Weights of a small transformer language model: width 192.
MLP neurons of a small language model. Each row is named by its layer, matrix (up: input weights) and neuron, and shows model dimensions 16-111. Each number is 128 + 32 x the weight over its row's rms, rounded and kept within 0 to 255. Numbers have three digits each.
A block is one neuron, or neurons of one layer that tend to fire together. After each block is what it responds to, as a language model described it from the Wikipedia text at the highest values.

L12.up6:142057155157131058102110103157173091140066154098148152096143158196080114113061074158115135123136138128146166188129172179182123147134069132169097095068115131093073162151088146160139172117156118092129070139140117173140153114091186117072121137184091101132132068140127130156130149130115151123
L12.up26:121088188113199034106117134137106106175110149176178191102155121174141113103142183096144114156126083148129129132097049161096081142048130109105121150096114168057112090151138187105118198120103114134122161121063123127127212153115139159118206084071119107176115148116142119102114164111152144145
L12.up30:139179083157092117156158154061120099110120091145202104095135176092198091145131172122138144109146157154140103107180144097144158141132137074216143136087054085124134099140082142140134100102117093121098113159112098165076145117144149097115118121199094175183134113124043149111207072091155134120
L12.up213:096072130121175095081128127145154072138171183171138137111099141128049095081126129126045180151138132153153108175114131102132084100081131169137124131091159141109098164154152206107142096130095151159181150138102120072095156089130101142154144108104143083116132094142109093095118135154131167098
L12.up307:140129110126126191114081193173163124131081128173133184217107144095159149085145091135084108122134118109159125076075135128066140156101080130202127112103135140120069170105110112099133118148138074130160156196079165147121132144101126175121140090153110091152167150125130073119154125085161219166
L12.up502:101128155154177122123110075111107109139139130158124111119121145121146142137096134068127111151109088182033175125129129157145128134084096101172139180114055109184077135123136191185189084097127096135125160097108185118154068194075107123185080071111133093111181076109152099099141131151138134149
L12.up585:202114127110179147119159099110086112117144177162182168169054144163175128089121153130091154091136132146155102164128115077077098126121143121137148088108119096110023136098109144134100141116128085109106123163094114131150121083088131147125149091153154120165108103160143121169102068186101104155
L12.up629:107093102106098120084148182140141116154146127161130124139110109078149128090103142108085127149127146134148142167095076143144107121121071112192193129093086154115118138129155157125136143081124055147112115103147135083132104129166161150111107116081088179176162140087138129112134103121127095031
Sentence-final period

L12.up3:166115121104134134082117102119097118158133101110129190122065120113156124107153106130086184101145153105081098178135133113159167131135130086187145163088122139109147164075093120158077108121131045083150065124095152104179116110093118164123181112101142115144154068165098166161164106183120092136
L12.up108:188122174121130137131102145154128059147168114147154153096107102112108128163117113091159121120116167129147134177122125130115126108129135163123095131092072077129083161124155059152167114153143172098088129112151083160124131112073110154159128144114154105154164056191115130111151051170101072156
L12.up373:099138104156132143147144166133084121046090177142158169128130159115096187124148110156133166153190148111157108185160162169094154144137100110182131100162122097110107109131122105093110082128162096118086103119105072098124093127074214113090134095137184119169097091151144123101143120133132090189
L12.up387:163173210120117129149144142140185131142179125160111135121133146187088123117078162093091135138088128171150095145117108118099142132166159118178097189064119087162162158116140110029147125130133091147130080126170158117125125102175154198106108082094068099134166082140157133085111081100163147054
L12.up392:110120111078119150133148166157098112116117138145163154119197172132125153102163131068111115109114097131143113125171107167088111114132173099180132172119085088143128127140104086101093127142201106138090053111144104079150125115196170133100116113093122131141144148126150136144124164111101109040
L12.up639:173109113110180164155071114133094100131130116110158130115127118187172145145111106129105135140128100163062103162144097183087191098133096089146121138185139144069136124126226114081083129112104108201122126071168174077120143152129214207182149104151069111131107150119134127121105119147121116140
L12.up686:141146133140120133064160113095109141134136175143129177095129149114108110108174119205138090152151065159075131152125098176119186101142128135145109148090102143116102133130153120118100100155157143128151082101113097068150155138154192198127092087146141159159125107121153070132148129130194107105
L12.up728:136172140139120119095128107141116159162128110193154108117158165135138113120093112063139126106150181163156129134122104132058127169175155120147159176146180095116110105090139133143161141088151116119070080094128123096134116098138204169132162119111079057146137086117152107120138129121196177082
Subject slot before verb

L10.up9:100153076101127173171095148181127057137054105144172161091142108054157163115104134177123085104090127119100162137112161132068124143178152057143173117149094059113152139139183139090148208165117143106132089119114095077119130064072107145114122080145108107085125139143116125139124098146111134105
L10.up44:129118116159155147109125082146151151127097126140157123113109138050174083114076156137164095114165118113119106155172160089141163090132080094144147152160151071119106244158126214126129139096148058069096125172073161100123108130129153102119087100090080101139101095143111211108149098137124101076
L10.up275:048107138075160127147160069144169137112087124164080132156124128136155112139044153118124129166201111162099141205100172087092105059101112075183147114127149124134087154154125131087127170104153084126070146140131120077166113066103154156093117061155084180091129089174078119133142127138133149105
L10.up298:045176127090138109103048092162141159104075146140115146102139076137108175108119133121203153113094117126113197101117156139169068127111086110168139141119120153114076152149117131107120131112192136148079124178140166180086106102114149143098159083162079098178115143096073180129131094139068149096
L10.up440:119142131124141162128075118121190070098107074108106137084146111158116143104157157128156084169194077124135136158146072091118165136095121019168131139190088133124174141107141185090146167129144105133104171113147133078118103079159127100153166092136150149083171180184094145143167147133133163188
L10.up496:163073068117152164159170136109173137138096160111186173080149119153129117139157114120168130113103132153197088129121133135106190153086184054124106111121100109100120128100158101165084121114168128124160140143131151132157151112060105137138120055142146138128182092166111097144135161175131105108
L10.up505:149136136118111080127142130085124143100106125096154121189038118119129133108138137081115140099150080066125121170115120140123134152165077115199154155116124092080071157135116193076171109110110124139121165097158149119183151097155140151154094111093105098171119158126107116132210099138149125140
L10.up515:164167094134188076103130160202199131134079128188108116149114148064148169139099180121117037109040100140151099174153165130123194110092153125133107148101097112154104150078153107102127110196080134160137098133125142127099119127139130145171110110122150117180076107130152087106138087153168176083
Sentence-ending punctuation

L12.up54:157157141122134147143111075100180196067154191144110188148133129121206127091053143155152120127113132163134079178093153138128150114174155093140117160103086148173126074132116135127115141133085089057138130091159175095100110117073152171081140091081117107097148157123165147124137109118178155154
L12.up196:155100167111104160131149069138162146123170139127172170111143195111108107099101158101147159162124120149063058108149099183152095097078133115121098115110150124075140113166133183129129145157107078127145037055171146110108084152172123127086154102102061100099164047067132143139161145167094145132
L12.up245:154131225136133134106100131116108170132094095102097152146105078149152184118096138140081207102144144088102071115154120135140164115118103138102104150070154142193151152106118159170159104093141071106147108110150152106159136163111201098141150117098127079106153151138161129158112088061176103100
L12.up279:145114160042134123112112168087092143109168123132101141114106118180093106118148138140180140142126120122177083147106103163117134152186125139185107105073142144119107127140126176087110157133163115146145166104139140114175105125178200141123174098069100153056159176094131111105109125087157132132
L12.up330:148147099127119139159119107148181171120142174133123141072173126152116056120144172061131124092112129128119081113126117104086066122090135123156098149034162089131128137138122168123096158148159130095192147117188175054149107138141161150121142141102102125079130117142055175155138102122133142134
L12.up543:141064164134106128109113148083134180115122164182152171157137135102153135122124120109132116161116128133117129117102131165115131149172157125147136148111049130111113157181132103110137115153110135123104093131139121169150147148119168178145173119105096042097154186116204127130196142165131140091
L12.up643:091104144175107117132149131138142145176116110121068081079131128165117094170141101136125109127100126179110107164148173144151116091159154100205170184126186069116080163146083248122077137152100121081183066125140152117125145124154133132147152134087072091115130135105134114136129128169141120085
L12.up691:086100090112134158104155198103111115115147107172130220116075131131148129176119135100130091139144130157115097137119113134086147094186097132164109160135148120074130163137169090062123098133116103075102138094164098156130112116126189115096152060140100113085115113131083175139161144140094147153
Surname-ending word pieces

L10.up72:156101138093142120081041159092110082158093091106136120084180135185168125094178051176149153122168154169192111165145143146126087180192097116101090111142167092112077116077135182077147109094126140142179151135152158146137145118120177077119104145121170099133152154155201152148147166085178154150
L10.up92:132130106154087086098162148130182078132126151139174182091116107125117124107052053183119126092155127145075081132114172134121099128216180039177159154114074097127114095159176149150135106147125138065154115105132145144106066107146125099080165189176130169117114122114154162169112097182099183125
L10.up137:159122158141164107121195130158100121139135139175157055099171114179084061172153090098136096119105147126076111178132144159121146176096174129133107112110153115062142055093150106117161154131127081117110141129101150142111150129117112149090109191125144122155136157120129159103123102133114083139
L10.up356:123115206147170142117175100128169145112023109115069138081120145162141127157083098048116143137067086184136108132121111171136123141163077104130159174037074159171125144097162097063144143142153138157103070148136188140145071154116156115098132166123107129140173121119136087172128111078197111141
L10.up622:111142136122150174146156162169189122153092176114165113133140134152051109080116115102110083201152150131208060147163073137096195121139121154123137162135087129081123162122081104086149106106159107111125126144091092167087161117123124164139108142115163106120132098173148065086158152101127146140
L10.up670:113098143103120173086126132148191097164132109148178090118149114132116183143115093124117084190144089097141150125104094155095173142150134160151114101208099127122127142097102170080134101144180146112149149177117158127183130150118139176119130064109148138132203084144079163109175156117146121150
L10.up688:160132126195182108112157099113155109128137147158114127079157170176079120112097158113122150174073115148118174155156118178118143129123161108168145141154111132137094142159152153103112103157123126145143105170127189072110097093078134145083121152119155138188146134144059156181156078108162123151
L10.up703:103177083160103117085165130106113122109130145152142138108128161105137181109138093136173134137112132119103123161166117204167168156132156167121075106131122164095139122150111117161105117121125137094108126143255140143087087167102161176082140130103103092136110089123068126093166133106159109142
Masculine pronoun "he"

L12.up59:109126097123155136112114121144118122131124116107121130064121084172103162101128162141139100151101218096134109149128147169152163121137074073170070147068094112053132130161121076148144132149117147136150090166176161122148161165140119127103106120173141125115104117135084108095131064191160092109
L12.up66:149095085111113155099106043109149135164097142133190118148086139151203094081134084144144064181096198122137190150174121099138124143130175129141142153130090131091092089094144170153090114191133102131202110115126105102077109125143141142147132126141111127149184127124139123129121118152156105098
L12.up264:133092175130176109184102042120114172116146039141147128063085162114162041125091145133147091145139159114099145131148152183113130081095117089162130126095072129085111203148081140174153122124136119134108119093079112094117152131126178143149125138116103140145165148133100076145074143154063126143
L12.up321:162126107138147144148133104119133103118164106152154137113112158116171182164121145176143117114065130053180141103149184144065096099114123127131126115166094077078130124114134147118163041136177074108122114150085159115094153132142145123189140102112097159117152153100215085196107170126126178176
L12.up436:191067126137109056157116119116143102054123058186131138123155111154133122123124132129101141115161129182146093155108103136125105105049180074086110125134136106150141156164167106180145128127134150136122161173150151149119138129130107132146101153119088059087141116164087121051136128116113165077
L12.up448:139122105117142132141089184116086013078092086178107060101074193139132096137125167179158101152139172128177091158081131201139136142110117137173130161091131114145155123095142147089110139153095082149072067096062137131138147151052080121171104147097134166078155127153086130136095118132074130139
L12.up538:181146235100124082111140133157121110104112122171132103134161104088111093138081107118163147144173141098156147134152141171097153133156107129180105099118129089156167102130188117117089076094076088130080149116084101070135123125133089167189089125128139136097118190154104173160136178182098135135
L12.up685:104124177141130158089158044092077145150079120198165135104162113127156103139124112152131128142049104137174167116106114172175112108159077208171105117164062126132091148154149124185124125117104062060097129114112135118125148105051133111159115164198085138141090178114165140153122080145095172145
Word-opening prefix tokens

L3.up110:108104136168151089115100133107144079088134171149092122156153152153154204174118188127084080133130167135140108103143150172098150114119085062156165175147126163113129107120074219120169117086083048128154109106108137099133080081112147182068084191095101123154152150111128103156135148149193135142
Sentence-final periods

L10.up391:158148109142042104132093056153154117123105101100128111162150168113125075122194045092097123193153087168090120161121154113110119083116151131115081124148152128173077231105133144143127121121118132102141108178097167112126109178094154167128163108104162112092093093124159091117135162142136189090
L10.up455:149075124101115129132120046129082086112110177135151152152120097147150118121107145084188124141127092154126156144128111139108164117113135162116098093171138073135134138167161153105072144055091131146116120151201161121180093149134151189102124047177145089123105138125085181096138107152079122100
L10.up460:163147121123127142112137131120162165133142111165138101182092084113102098080059157171153164135136125142130095183077096154084090117118136074142127084135154122189156125091072146097131181138095120152171124131146125148101115151147111102223139112150122062098124162129114122138130090105092112159
L10.up549:165096129096096140165108140135138124154159145069148121123161114186135156106094093129181173216148117175103101114132205201102105114131156141146135108168143106133105168100168176102102097151120076114133140087114125128066102160090076139185146070112131108087131084133060141078116126151099163059
L10.up567:130099162128119190137134135127075083101156140125191130074117120169199159124153164131157174147140150144115067116076115116094139166114074133158135139178108120117137104109170153100078080178116130109184102120135091036059107150109126163172113144086151078105151180146107155141165170191156106129
L10.up584:109222109110074175140100142084102123112098153149158102091123135108072175092172132122181100113101135119105141150167066142119091152095149142109084191112103133156059121132152131102170205119099115161150107089089184127144141146108115187108109118112117092102076128159110115139177113133103116154
L10.up624:147138061121143136145169084150158087194153046126121058106094095100161167117163125162160106191145114218141145155108111153153099082134161126174073128128127119163137129086137123146159132170132107102132130108111102120120091143120095141132092084100178046127136085102080165120161123086107152066
L10.up735:078140081057090101161121197115099162110159108100131137110157160128135151039138052080106107208118134181162160147172110167128136148132147118100105124148121213169075112216140084172099094108134112173143107075136114140167103142106127139158140121098119085121098115096118119096184154115117146134
Surname onset tokens

L3.up671:117128167130128152151123068135110118125162159116172132117132132125182118139184172109117050165114107181103146128141177117131116101105167139202117092254120097060134130092185114112103132185061147104169137139121117149117143123142092163102120133167114122135108174071113140136087150158113124130
Quotes, apostrophes, word fragments

L3.up181:135113125120151142117090104163140174158153088136129155096111074141193093121120086140145051176097091162118124133152071128140161131132127134131189121100104102116105190164110106160118246141143085062165159070130098121162111125175135089100185163095098167086099118197100132169191121146175122105
Word-final subword completions